config = dict(
    n_head=2,
    n_kv_head=2,
    init_std_down=0.00493,
    lr=0.00519,
    weight_decay=0.049,
    lr_head=0.00782,
    schedule='wsd',
    final_lr_fraction=0.05,
)
MLP neurons of a small language model. Each row is named by its layer, matrix (up: input weights) and neuron, and shows model dimensions 32-127. Each number is 128 + 24 x the weight over its row's rms, rounded and kept within 0 to 255.
A block is one neuron, or neurons of one layer that tend to fire together. After each block is what it responds to, as a language model described it from the Wikipedia text at the highest values.

L4.up84 [ 73 150 155  90 175 135 177 102 134  94 139 131 141 136 125 126  68 132 154 125 136  88 103 152 171  87 124 127 168 168 143 140 136 115 103 134 134 168  83 132 125 120 141  91 101 120 178 145 168 145 163 134 123 140 112  92 143 175 132  93 113 125 104 147 118 113 162 146 132 141 110  98 146 157 124 156 161 125 119 101 116 112 110 102 138 125 119 103 111 107 129 122 129 110 134 114]
L4.up615 [106 112 167 120 151 166 130 135 123  72 123 165 125 199 164 124 101 108 141 131 124 103 126 141 142 182 154 107  90 135 126 103 115  88 152 108 131 129 113 166 126 133 127 137  92 152 134 110 144 182 150  84 119 104 166 107 121 142  89 131 109 148 154 131 147 148 124 127 126 139 142 143 127 135 116 163 166 190 115 105 120 109 160 112 134 106 143  99 149 113 115 114 149  99  83 128]
Preposition "in" after nouns. Mostly "in" (sometimes for, on, of) right after a noun it complements, e.g. interest in, degree in, goals in; also in- word pieces (intonations, inches, input).

L2.up78 [128 144 150 145 142 120 131  84 153 134 137 117 136 135 160 151  92 135 139 132  99 104 168 112 125 107 111 142 111 114 141 121 139 166 133 127 148 139 183 164 102 117 114 133  96 164 110 103 132 148 137 162 110 144 125 115 123 102 120  95  82 129 108 116 155 133 136 162 102 135 164 148 114 109 137 124 132 114 132 125 131 127 131 138 160 129 100 126 148  93 164 137 152  90 157 157]
L2.up144 [124 157 148  94 166 153 120 103 130 142 108 162 137 172 156 106 127 180 121 106 117  92 129 122 110 106  91 176 111  96 142 122 142 117 118 114 140 150 104 123 110  74 143 124 119  49 142 106 131 147 125 128 150 124 135 108 118 145 137 135  90 128 141 120 156 152 108  53 143 131 133 166 127 146 119 105 137 122 133 135  90 171 124 105 139 135 134 142 189 122 112 109 112 143 126 163]
L2.up173 [140 168 160 149 155  76 156  82 148 133 157 117 148 113 146 158 125 140 126 127 132 165 128 137  92  91 128 114 116 111 112 120 140 124  81 177 154 104 139 123 134 160 143 106  99 115 125 138 101 145 129 150 133 139 134 122 120 157 125 109 118 109 194 135  96 135 111  94  78 117 123 118 139 150 112 110 100 123 102 123 134 151 134 146 129 161 112 118 101 111  88 114 118 144 112 131]
L2.up370 [155 173 154 108 122 128 162 111 146 109 141 135 113 132 135 122 144 164 109 129 103 114 115 111 148 151 122  97 136 157 160 125 141 119 131 116 145 100 129 137 134 139 106 159 112 143 106 144 115 136 117 171 155  68 159 116 125 156 138 120  82 102 158 141  98 153 175 196 118 109  99 155 176 103  70  77 110 137 146 180 142 124 122 108  81 110 110 172 160 125 102 125 114 123  86 113]
L2.up375 [ 94 168 150 151 156 115 157  87 120  82 124 129 129 103 134 131 145 128 106 155 128 102 147 139 153 117 133 134 151  90 186 133 121 139 148 166 104 128 135 124 102 141 134 108 138 133 146 124 149 128 125 106 127 124 159  93 116 114 104 113 105 113 128 127 111 124 141 123 102 125 109 122 129 107 127  69 135  68 114 117 167 170 153 185 102 160 133 132 156 128 124 116 139 161 127 159]
L2.up397 [117 120 163 141 118  96 131  71 164 126 137 137 120 172 130 117 165 110 123 127 138 139 127 144 116 123  97 186 131 111 156 101 159 115  93 135 120 146 100 122  99 125 134 117 143 128 156 157  70 154 148 142 149 138 118 105 139 135 138 114 108 119 147 106 109 133  95 105  95 169 140 129 141 122 132 153 159  92 182 149  88 146 123 107 163 152 130 130 157 108 110  90 123  97 175 151]
L2.up448 [123 172 136  89 128 124 155 102 108 150  99  97  98 116 149 125 157 138 122 153  84 135 112 135  92 108 165 119 116 143 107  99 121 134 146 124 148 110 113 136 158 105 115 102 112 149 141 146 106 107 120  82 191 168 123  99 132 127  77 172 123  83 143 122 114 106 130 129 110 104 120 115 157 188 136 113 150 167 159 109  95 170 104 115 140 140 148 160 125 119 129 150 142 114 162 157]
L2.up541 [ 74 162 151  89 142 102 100 154 136 101 127 142 100 154 121 157 147 105 120 111 148 141 149 163 148 153  97 153 148 103 115 139 150 152 137 147 107  93 128 120 159 135 100 179 106 143 139 141 123 149 105 127 142 165  96  84 159 127 119 126 107  99 139 130 158 134 131 149 117 119 165 132 116 146 108 131 156  92  99 116 140 156 117 116  89 128 148 110 146 143 117 135 166 115 137 178]
Prepositions after nouns. Prepositions like of, on, from, as, in that attach to a preceding noun or verb in expository prose, e.g. restrictions on, part of, money from.

L5.up179 [145 165 147 114 114 111 107 167 116 127 121 122 117 138 134 121  86 130 137 113 142 146 136 143 110 118  97  91  87  88 163 128 113 147 148 146 135  78 126  91 170  79  94  87 118 119 142 167 106 150 174 108 168 143 166 120 153 131 157 133 125 122 114 137 149 173 146 141  87 185 113 116 177 109 129 156 115  96 136 111 108 115 150 114  96 135 144 167 158 153 162 126  87 145 138 141]
L5.up313 [ 82  95 119 105 116 117 129  74 149 147 128 117  99 102 125  52 140  89 139 133 158 136 183 111  94 141 141 106 101  95 147 138 103 120 173  97 109 102 148 125 146 129 138 115 139  88 183 159 119 134 138 121 149 102  88 100 151 131 134 119 138 118  94 150 151 110 126 134 100  91 127 124 105 121 159 104 115  57 112 137 114 112 151 129 110 101 109 125 122 124 126 108  84 150 114 150]
L5.up422 [157 114 119 139 135 144  89 131 153 103 155 117 104  72 171 118 129 119 117 119  68 133 154 136  98 126 134 147  87  96 197 131 129 168 133  99 156 186 138  98  89 125 112 112 157 122 108 153 101 101 144 112  76 105 152 137 120 160 109 121 182 147 107 158 132 154 146 109 104 157  93  76 104 101 142 119 105 120 118 128 140 150 144 127 148 102 135 141 108 131 150 134  77 134 145 158]
L5.up582 [106 132  94  91 146 115 109 141 127 105 159 145 170 100 116 108 127 131 143 119 174 122 148 110 103 149 166 126  96 134 175 106 187 136 144 163 101 146 156  87 119 131  87  90 162 154 131 106 151 112 154 152 130 129 119 107 127 119  85 107 117 139 111 146 101 129 140 147 136 135 139  99 138  97 139 122 156 139 143 111 151 135 141 115  81  99 148 139  85 148 125 146 131 154  72 140]
Year digit after 2. The second digit of 21st-century years written as split tokens, the 0 in 2009 or 2023, in dates; weaker on mid-token pieces like 1,200 or C. Brislin.

L2.up58 [107 109  83 120 170 145 151 112 174 163 132 135 133  92 105 106 100 143 109 104 131 173 135 137 113 121 170 114 142 127 148 191 103 142 161 113 122 152  81  81 120 115 135 154 139 130 138 159 176 103 128 137  82 155 123 146 134 101  86 141 156 109 137 101 124 119 152 154 142 139 124 147  89 139 145 138 135 146  93 116 135 144 134 103 133 107 149 139 136 130 161 114 121 148 115 131]
L2.up60 [ 98 165 100 166 135 111 104 115 130 143  97 119 142 119 129 114 116  90 131 169  77 132 110 130  88 138 144 135 151 133 144 170 121 133 165 134 122 152 126 128 102 149 133 170 100 111 138 141 163  98  95 141  83 128  90 146 144 154 121 163 144 174 151  89  97 152 123 130 161 149 109 167 114 118 121 106  78 163 142  84 138  72 131 131 121 143 160 173 152 129 131 108 126 149 102 133]
L2.up61 [108 144 136 128 142 133 147 124 123 130 118 153 115 120 100 122  94 162 113 153  90  96  84 137 106 143 172 155 163  89 129  89  91  88 157 156 110 135 105 116 137 134  62 135 115 111 137 129 126 100  80 173  91 143  94 172 125 119 136 157  99 141  94 114 159 140 152 137  99 132 144 147 130 104 136 109 111  83 112 101 158 120 147 110 119 118 119  66 150 119 127 153 129 127 128 129]
L2.up136 [150 119 110 161 132 127 127 123  97 164 156 161  72 161 117 103 108  78 142 141 137 134  74 128 116 101 173 120 173  77 120 123 125 189 160 142 117  86 118 159 111  98 144 122 161 150 124 154 184 141 111 148 120 149  78 154 129 108 136 179 129 138 148 117 115 145  94 133 107 121 130 132 136 164 132 114 119  64 131 130 159 110 106 103 140 107 156 150 147  84 158 119 106 132 122 161]
L2.up197 [100 145 157 173 145 113 135 113 124 176 173 112  90 129 142 151 156 127  79 154 119 114 143 118 115  78 131 115 138 111 171 142 100 119 148 140 148 173 121 124 113 117 160 154 144 145  89  77 135 129 126 181 131 155 145 167 137 174 132 108 135 156 117  96 139 118 147  97 155 118 155 106  76 150 129  86 128 122 132 116 142  89 155 121 139 162 158 160 126 145 131 101 140 114 126 153]
L2.up444 [ 99 150 128 101 154 122  79  82 179 126 178 108 107 154  88 140 141 141 155  62 113 163 133 118 164 110 159 135 156 123 145 146 107 160 147 126 137 154 141 121 103 161 162 116  69 165 138 145 126 118 136 151 116 167 108 129 122 133 133 124 148 144 128 119 100 117 114 120 138 128 115 150 135 158 150 114 149 148 139 102 106 103 101  85 126  99 127 133 155 121  82  94 160 142 155 142]
L2.up595 [122 152 104 130 122 133 105 146 112 137 122 123 160 126 130  92 129  99 131 121 109 147 118 113 110 145 143 111 111 107 120  59 114 123 180  86 148  97 137 158  53 126 155 145 143 121 128 135 116 147 130 120 137 152 174 110 100  99 126 135 112 138 120 101 166 132 108 157 122 124 104 145 112 134 151 117 166  86 128 109 104 107 144  89 138  98 189  68 108 172 158 130 182 159 154 125]
L2.up632 [121 149 112 154 107  72  97  94 161 118 154  96 109 130 163 117 158 108 102 112 125 137  89 128 125 125 156 126  90 138 112 124 133 159 155 130 135 125  93  86 111 151 167 153 150 147 148 100 144 156 133 121 115 108 157 139 144 110 141 126 126  94 142 125 136 117 123 131  93  85  67 144 109 152  98  69 162 127 144 143  87 147  98  91 134 139 117 104  97 136 122 113 138 128 109 136]
Infobox and table field names. Field-label words in Wikipedia infobox lists, table headers and section titles, especially statistical ones like Time zone, Elevation, Population, Votes.

L5.up208 [122 142 117 149 177 110 139  93 130 147 133 133 148 122 140 128 112 133 119 129 129 123 125 115 150  66 138 117 150 144 106 117 157 117 151 179 157 121  99 154 116 143 132  96 134 117 131 113 141 155 103  98  97 152 123 169 147 145 158 152 128 165 147 146 106  80 113 108 151 152 128 105 103  90 136 146 107 138 113  69  93 122 126 164 125  81 119 105 121 135 124 101 146 135 128 140]
L5.up291 [124 144 135 109 157 110 166  77 173 150 125  83 146 141 169 122 148 145  87 123 117 148 172 100 140  93  95 156 143 161 105 132 115 139 182 118 188 155 108 126 118 117 133 104 140 126 188  98 115  98 132 147 124 166 120  96 106 122 169 128 113 143 118  81 132 136  92 143  97 132 106 164  92 107 148 130 113 126 122 104 118 157 160 156 137 143 147 107 112 116 144 124 127 102 126 122]
L5.up472 [121 134  81 132  85  99  84 172 133 100 160 107  92  92 131 157  95 163 123 116 119 110 184 157 158 123 154 113 120 114 130 128 119 121 116 100 135 129 116 149 122 127 138 138  86 134 147 142 135 115  98 112 132 165 123 136 108 117 144 133 124 120 129 142 118 129  94 184  99 122 109 151 109  99 144 130 127 196 128 145 103 109 170 133 159 133 132 114 125  95 132  71 157 135  74 146]
L5.up609 [131 152 141 109 122 118 111 122 122 145 122 130 126 177 153 121 171 131 124 148 148 164 141 131 146 110  92 121 137 112 106 117 154  72 164 146  99 129 102 126 144 162 148 117 158 109 147  75 136 155 116 133 134 131  91 151 143 146 135 147  95  78 149  89 142 155 122 128  94 117 103 161 112  76 142 141 149 125 141  99 157 163 154 106 167  84 158  94 139 129 151 164 128 125 116 145]
Place/time prepositions. Prepositions that open a location or time phrase, often in biographies or narrative, such as born in, taught at, played for, During, At.

L4.up26 [171 159 132 126 130 108 103 118 120 142 106 124 130 102 167 176 139 106 123 148 123 123 126 103 187 113 145 158 156 164 130 121 154 105 163 172 124 146 112 130 140 115 129 113 120 118 133 136 150 123 119 163 128 137 125 169 134 153 135 134 113 149 179  99 102 110 115 128 103 138  80 162 118 152 104 138 130  86 113 120 136 145 123  97 127 132 147 139 131 179 191 162 154 107  87  80]
L4.up328 [178 150 142 149 138  97 124 126 151 145 122 167 112 105 134 102 128 120 100 154  99 122 128 126  75 130 135  78 127 162 132  90 124  82 130 147 152 142 103  90 144 122 110 128 117 147 147 165 148 100 129 153 118 147 114 174 116 121 151 138  96 107 130 108 158 130  76 124  94 141 122 126 100 141 172 133 128 190  88 134 151 115 152 122 132 134 158  98 142 149 148 178 108 110  95 156]
Table and section headers. Header words in structured Wikipedia layouts, such as table column names (Percent, Attendance), Markdown separator rows, infobox or section headings (Location, Area), and percentage digits.